config = dict(
    rope_fraction=0.75,
    init_std_qkv=0.0385,
    init_std_up=0.0385,
    beta1=0.95,
    decay_shape='pow',
    batch_tokens=65536,
    doc_mask=True,
)
MLP neurons of a small language model. Each row is named by its layer, matrix (gate and up: input weights) and neuron, and shows model dimensions 48-111. Each number is 128 + 32 x the weight over its row's rms, rounded and kept within 0 to 255. A neuron's up and down rows have the sign that makes its largest values positive.
After each neuron's rows, "fires in" lists the words (lower case) most often at its 100 highest values on Wikipedia text that the model never trained on; "fires after" lists the tokens most often just before its 100 highest values on Wikipedia text that the model never trained on. A number after a token or word is its count.

L4.gate481 [105 147 142 111 108 145 140  33 150 111 154  67 179  96 137 204 118 108 164 118 112  86 133 119 111  88 125  99 171  41 160 174 106 139 139 103  43 144 209 132 146 124 141 144 158  97 143  97  98 138 145 118 131  49 113 117 108 162 179 155 158 134 147 130]
L4.up481 [ 84 156 139  96  81 123 142  77 134 132 182 139 135  68 123 129 158 123 178 145 145 118 133  89 115 106 138  96 156  82 139 144 122 106 156 143  69 114 173 134 162 126 148 159 166 103 185 122 128 155 104 151 112 133 109 125  92 167 161 112  89 142 198 177]
fires in: "until" 13, "this" 10, "since" 9, "main" 9, "miss" 7, "mispila" 6
fires after: " M" 35, " m" 23, "t" 13, "h" 10, "in" 9

L5.gate424 [131 162 161 128 109  99 123 143 121 166 174 173 102 136 161 166 132 144  70 112  74 108 193 115 143  97 136 120  81 113 139 135 162  82  98 153 126 140 115 171 169 138  98 220 176 162 116  83 161 124 136 118  70  89 133 157 127  88 180 107  89 134  98 137]
L5.up424 [160 138 143  38 164 131 131 128 123  87 152 103  58 125 225 155 128 126  59 205 138  94 128  93 131 116 123 153  63 136 118 119 110 130 191 125 111 111 120 117 106 186 201 173 106 155 127 105 152 122  73 130 119 168 118  89  77 139 119 170  79 123 161 119]
fires in: "against" 12, "awards" 11, "alexander" 8, "awarded" 8, "award" 8, "again" 8
fires after: " A" 27, " a" 23, "g" 20, "A" 8, "m" 6

L4.gate59 [114 118  79 171 176  74 149 137 123 175 152 135 115 128 126 132 198 105 141 169  95 134 113 155 104  83 133 164  95 104  99 169 163 113  75 123 136 173  87 119 162 113 118 138 129 137 140 144 179 192 135 168 182  82  67 140 143  49 161 113  89 130 169  75]
L4.up59 [116 142 131 152  78  85  92  48 132  90 129 106 129 148 163  89 118  98  67 117 118  89 146 112 100 183  85 107 160 101 121 106 105 165 151 106 165 122 113 100 165 172  82 103  88 120  86 132 173  83 105 159 158  88 175 179 134 132 150  95 178 102 107 135]
fires in: "show" 12, "awards" 12, "award" 9, "silver" 9, "championships" 8, "championship" 5
fires after: "h" 23, "w" 21, "p" 14, "il" 10, "ar" 6, "k" 4

L3.gate66 [154 146 121 127 102 109 178 157 135 138 168 140 174 143 147  98 168 147 130 102 134  82 136 159 138 135 115 142  55 141 117 124 192 141 117 113 114 118 129 125 153  54  76 149 142 138 122 126 158 142 115 138 129 148  62 190 186  84 124 137  96 165 139 165]
L3.up66 [ 92 113 108 142 121 113 151  93 142 149 134 125 117 154 172 109 144 188 117 163 152  75  80 196 125 157 105  95 139 165 130 136 167 155 232  88 102 149 166 114 152  89 134  85 107 140 116 112 130 120 135 129 123 114 179 126 112 143 153 162  91 159  99  83]
fires in: "time" 41, "times" 9, "important" 8, "approximately" 4
fires after: " t" 38, " " 32, " T" 11, "im" 6, "x" 5, " h" 5

L4.gate72 [165 117 125 139 114 118 181 176 104 142  99 133 145 133  79  99 106 157  45 152 146 122 107 128 152  91 127  79 114 105  66 116  81 162  74 140 121  79 165 130  88 121 140 137 143 147 135 133 145 153 168 135 123 145 111 128 104  91  81 108 139 114 134 133]
L4.up72 [139 126 154 122 156 141 121 118 167 100 112 115  99 106  99 111 145  90 120 180 182  98 161 153 116  94 145  69 143  59 127 102 127 134  99 144 150 147 136 142  81 111  69 174 131  92 115 132 152 122 117 140 118 112 112 163 151 108 124 184  56 184 187  88]
fires in: "second" 27, "french" 13, "upon" 7, "scene" 4
fires after: "ec" 29, "r" 17, "up" 8, "ers" 8, "c" 6, "p" 5

L3.gate358 [159 161 127 118  74  88 101 146  65 126 161 222  70 115 118 158 128 116 157 128 143 115 101  84 132 159 138 151 148 178 194 109 150  85 134  90 134 147 146 107 119 131 141 125 131 150 102 106 174 187 152  99 106 129 137 109 161 153 115 125 154  81 132 173]
L3.up358 [111 156 168 113 116  98  82 127  82  69 164 116 115 107 170 131 143 148 120 169 145  94  80 138 161 166  96 143 109 150 136  73 143  51 108 162 119 186 109 108  75 138 109 159 128 127  88 118 125 125 116 167 156 183 144  93 103 146  90 136  74 119 138 195]
fires in: "they" 21, "management" 10, "ii" 9, "there" 9, "iii" 7
fires after: " the" 32, "em" 20, " I" 14, "ist" 7, "I" 5, "ust" 4

L5.gate68 [106 192 105 158 126 129 101 117  93  78 170 121 127 127 172 153 175 153 152 100 111  84 159 141 118  95 135 133 178 105 116 146 164 130 107 163 123 124  96 111  93  98 156 133 127 121 111 138 161  59 124  97 125 109 133 133  84 164 145  69 156 110 157 154]
L5.up68 [115 197 142 102 126 153 144 117  82 103 162 147 168 203 125 133 141 138  66 148 144 115 154 156  91 118  71 162 135 197 127  98 122 125 156 176 113  68 147 151 109 145 154 188  98  61  78 133 109 117 129 173 120  97 150 138 145 159 126  86 139 136 123 150]
fires in: "medal" 16, "television" 12, "red" 7, "median" 6, "medan" 5, "media" 4
fires after: " m" 24, "e" 24, " M" 16, " r" 8, "r" 4

L2.gate114 [144 139 105 100 158 151 109 148 142 125 145 154 150 135 135 133 106 108 166 132  86 148  95 132 140 120 110 172 131  94 129  91 144  84 134 143 115 148 114 169 137 142 187 123 172 136 135 153 167 111 185 121  82 128 136  92 184 113 122 182 149 183 148 107]
L2.up114 [117 141 155 125 123  90 155 156  95 148 120 159 153 122 132  98  57 184 157 118 176 118 142  86 145 121 111 105 149 168  88 100 114 144 174 137  86 114 106 134 140 137 143  50 150 131 127 175 124 134  99  75 150  21 166 109 197  77  87 194 162  96 118 136]
fires in: "0" 93
fires after: " " 84, "–" 7, "-" 4

L3.gate435 [179 123 157 170 115 113 150  87  92 128  83  87 129 111 120 124 107 188 175  69 115  91 112  89 100 157 163 130 145 158 134 145 101 120  57 130 100 160 135 137 164  74  98 124 122 103 143  72 137 159 136 129 124  94 165  72 155 145 115 117 151  77 125 138]
L3.up435 [ 92 125 162 131 117  87 126 157 109 136 132 162 146  79 131 129 152 178 125 131 192 113 118 203 105 178  39 152 126 122 187 133 134  93 121 115 173 136 117 160 143  79 107 155 128 119 136 107 169  89 127 108 142 122 149 123  78 163 128  92 121 122  88 178]
fires in: "during" 43, "church" 15, "currently" 4
fires after: " d" 33, " D" 11, " Ch" 11, "D" 7, " c" 7

L4.gate401 [ 96 103  75 150 108 111 144 161 148 156 155 113 133 168 107 149 149 152 148 139  90 137 135  66  76 123 117 149 135 205 175 115 114 140  97 127 147 126 111 108 130 102 103 140 130 122  99 144 120 129 153 135  83  61 127 114 137  95  80 144 155 123 192 136]
L4.up401 [152  58 154 111 132 123 151 133 167 121 115 135  76  98 130 140 154  94 125  65 155 149 162 118 136 118 137 149 108 129 127 158 144 130 161 153 113 135  93 100 129  94  73 137 154 117  70  97  97 191 132 111 169 187 176 118 113 125 118 105 125 123 111  93]
fires in: "won" 19, "win" 9, "winner" 7, "winning" 6, "hours" 5, "wins" 4
fires after: " w" 41, " W" 16, " h" 5, " d" 5, "our" 5

L2.gate503 [144  52 121 158 184  90 131  75 130 155 154  27 141  98 172 174 172 132 125 150 170 120 142 144 123 131  87 103 122 125  86 125 142 117 158 104  73 112 117 141 124 126  93 121  90 105  80  81 142 115  62 129 120  92 160  87 109 112  53 137  49 158 153 154]
L2.up503 [184  99 108 158 125 132  98 145  94 132 138  57 132  97 175 192 159  85 114 184 141 168 109  49 149 145  45 102 107 164 108 126  99 159 155 116  94 117  75  86 128 144 114  52 101 164 101 104 164  89 151 123 143 107 109 114 178 110  60 159 117 147 134 142]
fires in: "four" 19, "five" 9, "fourth" 9, "conservative" 6, "active" 6, "member" 5
fires after: " f" 31, "at" 16, "ct" 9, " F" 6, "ri" 6

L3.gate495 [150 112  90 100 102  88 204 180 151 156 154 114 126 111  88 134 163 112 140  75  94 129 115 157 102 125 130 125 144  88 135 135  49 154 103  89  88 159 156 125  77 105 175 140 111 102  77 156  78 149  98 117  88  76 138 147 180 107 158 105  76 139 107 113]
L3.up495 [101 121 189 186 173 118 158  77  94 118 161 129 169 133 159 108 195 156 135  73 147 123  90 159 150 220 105 148 137 138 149 121 117 107 103  95  75 141  79 126 101 139 115  81 134  88 170 151 137 118  47  74  86  92 127 154 111 140  69 115  71 155  90 116]
fires in: "video" 11, "directed" 10, "candidate" 10, "died" 8, "did" 7, "direct" 7
fires after: " d" 56, "and" 12, " v" 12, "D" 5, " D" 4, "P" 4

L4.gate393 [127 103 158 141  97 126 135 133 135 170 183 120 110 111 185 168  93  96 117 161 116 109 140 119 134 139 121 178 173 102 120 130 114 149 119 100 168  99 129 153 144  93  78  81 156 135 161 208  80 138 172 123  81  97 190 148 135 127  86 136 120 114  96 119]
L4.up393 [119 150 128  98 143 152 144  75 162 154 145 118  58 150 122 105 128 100 150 165 118 159 129 108 123 140 131 146 147 154 142 101  84 156 171 110  94 104 153 157 106 124 163 119 128 111 111 186 113 144  80  71 144 185 105 141 131 156 128 170 133 134  81 135]
fires in: "it" 31, "this" 13, "order" 5, "most" 5, "orders" 4
fires after: " " 39, " I" 27, "h" 13, "\n" 4

L2.gate204 [165 115  99 121 154 132 166 134 135 117 109 103  47 157  86 132  99 174 158 141 115 144 136 173 131 160  98 158 173  95 150 126 129 157 124 140 130  70  64 105 164 176 181  97 159  95 120 114 166 165 159 160 148  87 146  87 131  99 106 169 150 126 131 127]
L2.up204 [121 125  69 100 120 195 109  88 150 160 113 112  78 122 125 144  87 142 131 123 144 152 169 167 153 101  73 110 177  92 128  82 147 111 144 178 108  92 120  97 171 130  65 105 149  97  71 158 112 117 168 146 139 106 129 128  98  98 144 172 115  95 121 142]
fires in: "he" 20, "four" 12, "x" 10, "would" 6, "fourth" 4
fires after: "-" 31, "." 21, " " 18, " f" 16, "ou" 7

L4.gate209 [146 176 112 114  71 151 137 105 153  99 172 111 149 127 169 162 179 112 187 146 123 101  88 211 145 123 112 128 167  79  81 102 129  97 154  76 102  98 159 120 132  89 153 123  51 120 113 155 107 100 193 156  63 101 108  96 171  77 166 133  78  99 112 155]
L4.up209 [ 96 152 141 121  43 175  81 131 187 122 141 119 139 182 154 144 166 152 129  91 126  80 127 157 134 108  79 126 186 203 131 141 119  98 124 111 141  78 130 105 139 113  88 128 106 123  80 141 173 106  78 167 107 150 163  51 129 206  57 136  74 202  91 175]
fires in: "time" 24, "times" 9, "rienzi" 6, "rio" 6, "royal" 5
fires after: " R" 22, " t" 21, " T" 13, "v" 6, "ro" 5, "o" 5

L3.gate344 [212 128 182 124 154 131  91 132 160 189 206 132 115 157 165 157 143 128 100 146 151 191 173 116  94  69 138 130 133 124 105 186 151 137  65 145 105 142  83 112 153 148 103 168 138 110 114 106 134 144 152  89 167 122  90 131 157 104  97 135 167 131  76 158]
L3.up344 [ 90  77 136 188 135 105 120 150  69 141 143 140 116 126 141 187 111 114 177 136  90 135 126 106  38 123 138 115 129  80  42 117  75 109 177 155 116 178  84 118 125 103  99 139 147 135  95  88 135 130  94 102 136 123 135  94 109 177  66 150 196 106  78 147]
fires in: "other" 13, "against" 12, "loop" 10, "ocean" 8, "troops" 5, "section" 4
fires after: "o" 28, " o" 15, "ain" 12, "O" 9, "ro" 6, "ect" 5

L4.gate488 [134 138 139 167 150 112  78 109 176  97 132 156 130 122 115 123 105 101 117  90 153 121  94 115 184 160 123 186  76 138 143  86  84 135 128 102  58  89  69 111 118  97  92 133 138  61 164 188 163 150 157 127 146 119 119 107 132 198 174 143 121 133 172 127]
L4.up488 [157 140 144 131 162 127 133 140 161 166  96 116 177 136 132 138 145 156 115 223 144 131  83  77 108 181 136 149 144 161 101 158 129 152 140 109 169 149  96  97 140 126 124 158 143 130 158 182 138 118 212 125 165 105 104  86 117 153 174 112 140 135  91 155]
fires in: "women" 23, "men" 13, "management" 9, "many" 8, "manager" 8, "man" 4
fires after: " m" 49, " M" 24, "om" 23

L2.gate156 [116 163 148 108  96  64 108 106 124 144 118 179  95 102 109 139 126 187 142 115 123  82 143 123  97 133  83  80 178 123 134 124 142 143 147 119 115  46 115  51  86 123  90 140 127 157 148 155 113  90 122 107 135 101  89 108  64 115  94 130  79  77 154 155]
L2.up156 [108  99 156 112  97 117 118 168 114 181 173 140 138 154 142 174 131 165 168 155 168 134  89 160 105 117  86 157 109 165 147  79 125 147 125 147 137 126 169  69  68 138 152 130 110 128  73 134 131 145 153  65 159 116 153 150 131 129 144 196 140 126 118 182]
fires in: "by" 29, "of" 13, "with" 11, "said" 5, "residents" 4
fires after: "ed" 21, " in" 18, "a" 12, "es" 12, "s" 5

L4.gate76 [204 120 107  93 139 152 123 119 168 138  87 140  71  94 114 135 154 121 131 188 135 123  85 127 113 140 160  64 126 140  96  89 102 151 147  99 113 127 111 143 154  97  98 115 126 147 128  60 124 160 146  99 143 178 130 130 170  99 172 124  97 136  93 156]
L4.up76 [159 137 141 112 161 145 146 103 166  93 120 108 118 147 123 137 136  95 156 138 176 138 156 134 211  87 128 135 130 115 103 101 145 200 125 136  83  91 156 125 124  89 138 107 127  88 170 120  87  88 129 109 159 164 138 141 125 151  70  60 157 163 163 158]
fires in: "and" 32, "or" 12, "video" 6, "referred" 4, "references" 4
fires after: "f" 13, "s" 11, "v" 10, " v" 9, "8" 5, " (" 5

L2.gate210 [ 87 176 109 142  77  87 190 102 161 203  84 111 149 149 160 182 170 123 155 146 131 144 101 125  82 153 139 112 107  98 143 140 109 141 199 131 162  92 111 116 127  79 154 100 132  76  78 108 137 133 148  96 107  81 134 165 144 127 232 155 145  90  65 210]
L2.up210 [ 92 118  97 120 139 165 154 156 139 116 111 160 144 146  74 125 143 137 103 106 142  90 150 146 120 187 124 108 103  84 115 122 192  86 130 115  99 112 121 114 108 194 139 144  48 123 142 143  87 139 201 149 103 133 152 150 122 133  82 161  71 121 112 148]
fires in: "up" 28, "alongside" 8, "along" 6, "upon" 5, "support" 4
fires after: " " 40, " s" 18, " al" 10, "ong" 4

L4.gate118 [119 100  39 121  92 111 115 103 166 120  99 130 142 130 139 147  95 150 146 101 141 122 123 113 153 134  80 126 130 116 109 125 152  80 116  77 171 133 126 167 146  29 130  72 119  70  72 162  62 137 106 151 126 133 117 132 179 158 164  98 134 189 144 175]
L4.up118 [152 129 149 141 157 111  99 164 133 100 105 163 152  44 110 108 132  88  78 110  98 155 127  87 143 106  96 157 114 177  85 145 156 154 108 109 133 170  65 197 124  89 142 198 144 115 118 147 135 132  32 117  89 140 109 173 116 136 131 114 103 147  62  89]
fires in: "have" 43, "having" 9
fires after: " h" 52, "h" 8, " N" 7, " S" 6, " s" 5, " He" 4

L5.gate162 [131  99 118 144 151  46 163  82 143 134 119 179 154 140 128 153  88  91  64 124  66  99  55 141 105 154  84 108  76  98 126 113 140 120 144 136  99 111 148 155  67 139 131 114 136 130 126 136 156 149  88 153 118 169 137 129 134 128 126  76 134 125 166 179]
L5.up162 [128 111 133  69 131 140 126 117 167 162 158 129  97  88  91 138 141 157  83 187 112 133 172 124  65 137 120 106  63 102 118  98 125 148 113  96 129 110 145 173 155 113 162 118  97 140 201 202  80 161 159 115 143 102 138 122 160 143 156 164 126 131 159  82]
fires in: "film" 23, "although" 11, "book" 10, "who" 10, "films" 4
fires after: "il" 31, "ou" 14, "o" 13, " wh" 11, "r" 8, "i" 7

L2.gate70 [ 73 125 104 101 110 162 133 123 123 133 123 137 174 141 150 127 159 142 124 133  82 144  83 126 125 126 113 130 175 162 155 121 196 134 106 117 116 126 105 141 155 103 171  96 135 186 141 119  89 126 200 150  81 118  74 129 116  64  85 134 155 160 133 168]
L2.up70 [ 93 123 104 142 132 151 105  80 125 159  97  96 149 181 133 136  84 155  76 159 178 129 124 134 136 104 136 113 102 164 123 161 138 154 126 105  84 136 136 174 189 167  87  49 142 139 138  95 132 164 163  92 148 109 130  97 132  94 158 150 133 129 160 132]
fires in: "0" 96
fires after: " " 98

L3.gate188 [ 91 120 147 101 142 206 107 176 167 168  76 131 120  67 162  78  88 137 131  61 134 153 134 118 110 112 196 139 182 124 122 110 111 114 109 138 156 112 108 118 133 133  85 110 104 107 144 137 152 112 139 132 132 157 167  63 131 150 150  99 148 153 145 118]
L3.up188 [141 132 197 122 143 164 125 183 150 208 164 170 119 158  90  91 169 186 121 118 160  73 126  98 159 154 111 130 130 110 129 170 143 138 119 147  70 118  90  70 127 114 174  95  89 118  89 150 139 165 166 127 171 154 124 107 171 144 191 128 123 123 132 157]
fires in: "four" 19, "fourth" 9, "william" 8, "winner" 7, "winning" 6, "frank" 4
fires after: " f" 25, "in" 21, " F" 15, " W" 12, " m" 6, "W" 5

L2.gate77 [141  93 102 169  90  78 152 176 102 126 119 201 130 136 128  75 106 133 119 189 146 145 122 105 200 178 136 125  78 187 160 123 106 145 156 120 140 147 140 105  74 162  77 139  77 170  75 163 103 109 176  89 156 140 162  96  98 120 130 118 103 112 124 166]
L2.up77 [130  49 137 138  82  90 129 146 100 115 148 143  85 145 144  94 161  99 144 183 149 128 111  92 145 132 163 181 119 155 140 105 135  92 160 160 138 116 101  99 151 146  91 145 105 160 120  54  91 155 168 117 202 115 145  96 107  95 127 144 156 122 107 129]
fires in: "played" 15, "class" 11, "england" 8, "classification" 8, "placed" 6, "species" 5
fires after: "l" 50, "ay" 15, "el" 10, "ac" 6, "ec" 5, "op" 4

L2.gate61 [162  17 107 136 139 129 191 125 144 130 122 174 176 116 119 121 129 127 124 112 124 153 133 143 101 177 137 102 140 108  68  95 168 106  88 106 121 103 127 186 122  79 148  96 142  67 113 123  97 148  75 156 131 147 136 100 192 120 155 108 154 131 117 125]
L2.up61 [118 135 130 111 115 108 160 104 114 106 117 178  95 141 121 115 125 124 136 167 153 190 118 136 124  66  81  79  79 135 148 150  83 139 140 134 164 129 161 175 151 116 144 104 147  66 135 135 145  85 128 139 107  98 129 106 116 123 112 133 121 134 104 163]
fires in: "born" 36, "have" 11, "having" 5, "students" 5, "hill" 4
fires after: "or" 39, " h" 18, " B" 8, " st" 6, " H" 5

L3.gate27 [119  93 169 188 111 130  83  98 107 139 141 107 124 120  95  97 119 155 116  48 118 128  93  90 115 178  86 145 167  91  89 151 115 141  93 146  91 125 170  69 120 138 113 119 149 127  93  96 176 135 123 109 116 108 105 111 125 105 160 123 161  92  83  95]
L3.up27 [117 166 121 148 114 144 157 118 156 149 134 187 102 100 119 187 157 163 110 165 127 155  85  88 137 168  60 160 149 152  50 102 159 122 155 138 117 129 109 173 118 134  48 122 155 140  79 120 178 118 127  64 141 134 106  79 102 139 159 140 129 129 138 165]
fires in: "north" 29, "for" 17, "forbes" 7, "norfolk" 7
fires after: " F" 36, " N" 34, " n" 15, "F" 6

L2.gate80 [ 71  74 100  94  65 116 111  98 160 151 132  99 122 124 155  99 159 183 156 151 117 117  96 120 159 115 145 149 174 116 133  97 170 115 152 106 149  86 203 125 137  81 132 157 112 119 105 123 168  82 126 158 136 153 111 117  92 125 117 102 151 100 149  73]
L2.up80 [115  91  82 108 103 153  89  85 126 169 110  79 117 105 147  91 125 131 150 140 155  96 133 122 139 102 138 118 190 135 186 121 166 143 161  95 119 142 209 149 117 120 119 178 150  89 103 137 149  89 112 158 110 151  99 131  91 112 109  96 105 128 179 104]
fires in: "of" 57, "often" 4
fires after: "e" 25, "C" 18, "," 7, "ers" 5, "ent" 5, " was" 4

L3.gate468 [134 117 130 104 102 145 130 130 173 114 103 175 194  67 127 133 134  93 120 143 135  80 135 126 110 142 134 147 153 139  17 172  96 134 126 131 132 133  94 102  80 199 110  98 132 130  73 105 113 112 150 141 120 136 141 121  55 100 130 109 160 134  84  97]
L3.up468 [ 93  74 138 161 116 130 127 176 111 145  79  99 107 139 127 108 155 170 143 147 113 159 152  87 162 130 145 130 157 133 190 159 173 214 130 126 166 156 153 115  96 158  98 107 123 109  91 188 135 101 108 121 156  86 165 126 157 104  68 118 140  97 121 150]
fires in: "first" 38, "weir" 9, "virginia" 6
fires after: " f" 27, " V" 14, " F" 9, "e" 9, "f" 6

L3.gate298 [ 95 105 145 110 143 115 157 172  82 142 179 167 154 130  53 176 120  93 129 129 134 137 129 114  55 125 152 124 102  69 174  79 127  79 118 138 129 124  89 138 160 160 128 131 105 116 133 171 116 155 139 109 145 133 110 145 111 121  77 111 128 121 110 206]
L3.up298 [148 132 112 156 111  68 118 116  52 105  92 135  81 109 126 122  93 161 136 115 196 123 102 115 121 168 167 156 120 141 118  88 114 127 112 154 126 150  77  99 136  88 133 126 105  66 127 111 116 137 115 126 115 141 170 172 197 137 162 116 140 142 165 183]
fires in: "about" 15, "although" 11, "what" 10, "another" 9, "but" 7, "history" 7
fires after: "ou" 31, " wh" 9, "ot" 9, "or" 7, " The" 6, "t" 6

L4.gate435 [179 144 146 109 122 139  85 150 117 119 123  82 138 132 156 151  84 155 124 119 131 154 126  84 133 108 150 128 129 149 154 183 136 184 121 119 147 168 157 139  84  83 148 158 180 163 121 136  59 100 160 101  83 141 179  97 101 208 190  95 166  87 111 177]
L4.up435 [148 124 125 115  92 127  91  76 161 118 212 100 165 127 137 130 160 143 126 134 125 146 162 107  79  51 107 107  87 144 195 196 140  82 118 118 134 132 129 158 132 138 132 189 135 128 116 152  71 111 155  68 134 151 154 136 133 103 200 155 140 139 141 139]
fires in: "after" 26, "until" 13, "before" 13, "on" 11, "since" 9, "when" 8
fires after: "f" 40, "t" 13, "O" 12, "in" 9, "he" 8, "i" 5

L2.gate208 [173  53  96  68 104 145 132 126 121 127 189 125  87 102 176 157 140 127  83 126 143 160 126 100 134 125  99 106 200 158 133 127 115  73 125 136 117 121  99  91 141 151 147 123 117  85 152 167  98 112 166 184 130 154 158  99 130 150  78 110  68 154 166 109]
L2.up208 [187  78 101  87 123 103 147 129  97 116 175  73 133  94 151 143  92 113  99 151 196 171 122  96 130 115  75  93 112 154 135 147  92 127 150 106 172 139  75 105 101 169 154 126 113  64 120 135 100 123 213 167  70 112 175 172 120 153 149 134  92 143 195 151]
fires in: "film" 54, "films" 7, "friend" 6, "father" 5, "fender" 4, "few" 4
fires after: "il" 64, "ri" 13, " f" 7, "at" 5, "ar" 4, " F" 4

L3.gate71 [137  67 111 194 177 135 104  94 100 171  93 121  90  76 165 133 118 147 126 142 148  94 123 119 112 164 113 134 144 161 125 135 188  52 122 141 153 107 127 169  80 117 155 145 149  77  93  91 188 158 107 162 119 123 131 121 157 120 133 134  46 125 108 191]
L3.up71 [137 153  60 167 124 159  91 176 121 168 132 186 114  86 143 150 100 142 107 113 166 115 131  77 120 154  96 127 151  91 131 122 213 135 201 100 113 143 120 130 145 164 159 178 165 135 168 113 117 101 134  92 149 107 136 151 188 167 191 132 102 152 123 190]
fires in: "this" 58, "his" 12, "those" 10, "have" 5
fires after: " th" 42, "h" 28, " H" 9, " h" 7

L5.gate296 [178 139 135 153 127 129 129 116 120 117 135  65  69 114  83 103 131 129 171 118 143 152 126  84 149 136 146  87 118  72 124  89 153 142 121 100  76 147 136 130 103 147 118 138 103 141 145 107 147 153 184 113 110  89 142 111 122 144 110 143 155 123  90 119]
L5.up296 [168 161 112 155 108 157 144 123 139 140  88 121 144 122  65 153 190  97  92 133 167 185 121 117 132 129 177  75 152 163 125 145 145 147 130 165 109 131 108 178  58 150 183 131 119 139 111 132 112 116 120 143 171  68  83 120 152  93 163  92  92  93 141 171]
fires in: "she" 48, "her" 11, "it" 4
fires after: " s" 30, " S" 24, " " 11, " as" 6, "S" 4, "c" 4

L4.gate319 [121 121  82 124 107 183 135 145 111 108 125  97 185 101  83 134 134 130 177 102 134  87 131  54 160 116 143 158 102 131 118  75 110 130 106 124  77 186 160 105 128 123 122 162 115 130 133  43 124 101 139 100 148  95 167 120 100  43 156 161  89 144 138 132]
L4.up319 [189  90 109  81 136 136 137 113 143 152 132 119  95  93  94 152  88 156  95 117 167 122 215 108 188 111 167 169 145 170 124 132 115 164 172 133  62 136 128 162 168 171 149 209  80 135 128 141 151 108 153 121 137 112 142 150 133 133 171 118 128  18 150 111]
fires in: "she" 44, "since" 10, "annapurna" 5
fires after: " s" 34, " S" 22, "n" 12, "in" 10, "S" 4

L4.gate345 [177  99 150 104 104 183 150 164 127 161 111 156 179 101 117 140 149 159 116  94 134  73 142 144 167 105 139 111 160 127 164 105 150  85  93 133 139 179 112 114 143 122 106 167 132  64  92  76 116  95 143  92  53 137 142 185 112 135  79  86 131 140 117 156]
L4.up345 [165 164  84 172 116 136 171  78 103 109 155 169 156 140  87 140 110 130 195 115 167 164 139 106 140 127 179 114 139 116 134 138  78 141 100 200 149 124  89  91 106 145 131 161 121 100 152 106 128 144  69 117 190 167  88 143  88 144 102  93 137  96 167 147]
fires in: "it" 29, "about" 11, "although" 8, "while" 7, "what" 7, "without" 5
fires after: " I" 34, "ou" 29, " wh" 9, "i" 7, "h" 6, "'" 4

L5.gate94 [121  93 136 112 120 129 113  77 161  94 143 168 121 115 128 107 120 151 148 112 115 117 135 172  89 140 131 192 138  84 161 118 116 106  93  77 123 140  98 124 183  85  92 140  55  53  85  77 144  88 135  81  90 161 115 107 160 106  74 121 125 132 145  89]
L5.up94 [149 127 149 147 136  76 149  87 111 107 143 109  97 147 123 167  75  88 146 158 139 148 101 110 139  94 183 141 111 164 119 110 119 220  82 117 140 159 151  76 120 157 100 119 146 130 149  76 179  79 143 168  80 101 103 150 180 177  75  63 128 139 161  75]
fires in: "more" 24, "million" 16, "much" 10, "located" 8
fires after: " m" 20, "ill" 19, "u" 10, "oc" 8, " M" 7, "ain" 5

L2.gate403 [144 127  79 116 124 132 189 106 139  94 124 182 118 142 173  81 141 113 153 118 102 147 158 171 139 160 106 126 106 116 113 125 149 101 109 173  92 105 116 143 120  95  77  70 129  63 156 145  99 149  98 106 142 154 157 109  91  43  65 102  92  63 156 119]
L2.up403 [147 155 101 119 174 159 149  91 166  89 133 114 163 137 174  87 129  66 150 112 109 153 104 134  69 162 139 137 104 142 119 163 152 106  91 145 100  74  73 109 127  90 126 130 104 120 108  78  98 136 107  51 138 183 110 147  99  83 103 157 123 114 106 175]
fires in: "became" 27, "based" 17, "born" 17, "to" 13, "of" 5, "becomes" 4
fires after: "ec" 32, "or" 18, "as" 17, " b" 5, "e" 4

L3.gate291 [127 138 162 127  80  97 124 197 111 136 123 103 173 146  97 154  92 151 166 103 117 195 117 102  94 111 104 152 133 118 153  91 131 109 201 124 127 127 100 125 147 106 155 124  79 101 121 150 144 154 108 124 129 141 171 140 154 146 123  99 142 164 156 122]
L3.up291 [101  73 179 144 105  79 135  83 228 157 161 132 160 139 167 143 141 134  94 124 133 184 108 141  82 146 123 111 140 108 139 161 117  57 147 159  94 172  73 122 112  39  98 114 120 106 188  75 140 117 137 166 140 124 151 152  82 135 115 103 122 156 151 147]
fires in: "after" 49, "before" 20, "against" 12, "again" 11
fires after: "f" 72, "g" 23, "oun" 4

L3.gate127 [137 104 134 112 105 117 180 105 134  86 163 168 128  78 140 132 150  72 168 110  79 146  87 132 145  56 151 102 100  84 113 145 103  92 108 145 126  99  99 105  87 128 114 170  41 163  99 178 131 117 168 145 118  80 104  31  47 110 174  80 136 177 111 140]
L3.up127 [151 123 157  97 107 161 146 101 113  74 114  59 126 107 153 124  83  71  58 117  63 155 166 117 105 148  98  86 108 163 166 154 120 161 144 114 165 128 149  77  87 139  99 103 140 167  85  87 158 128 168  88 179 131  92 129 120  85 165 120  95 149 156  83]
fires in: "after" 49, "first" 28
fires after: "f" 63, " f" 19, " F" 7, "a" 6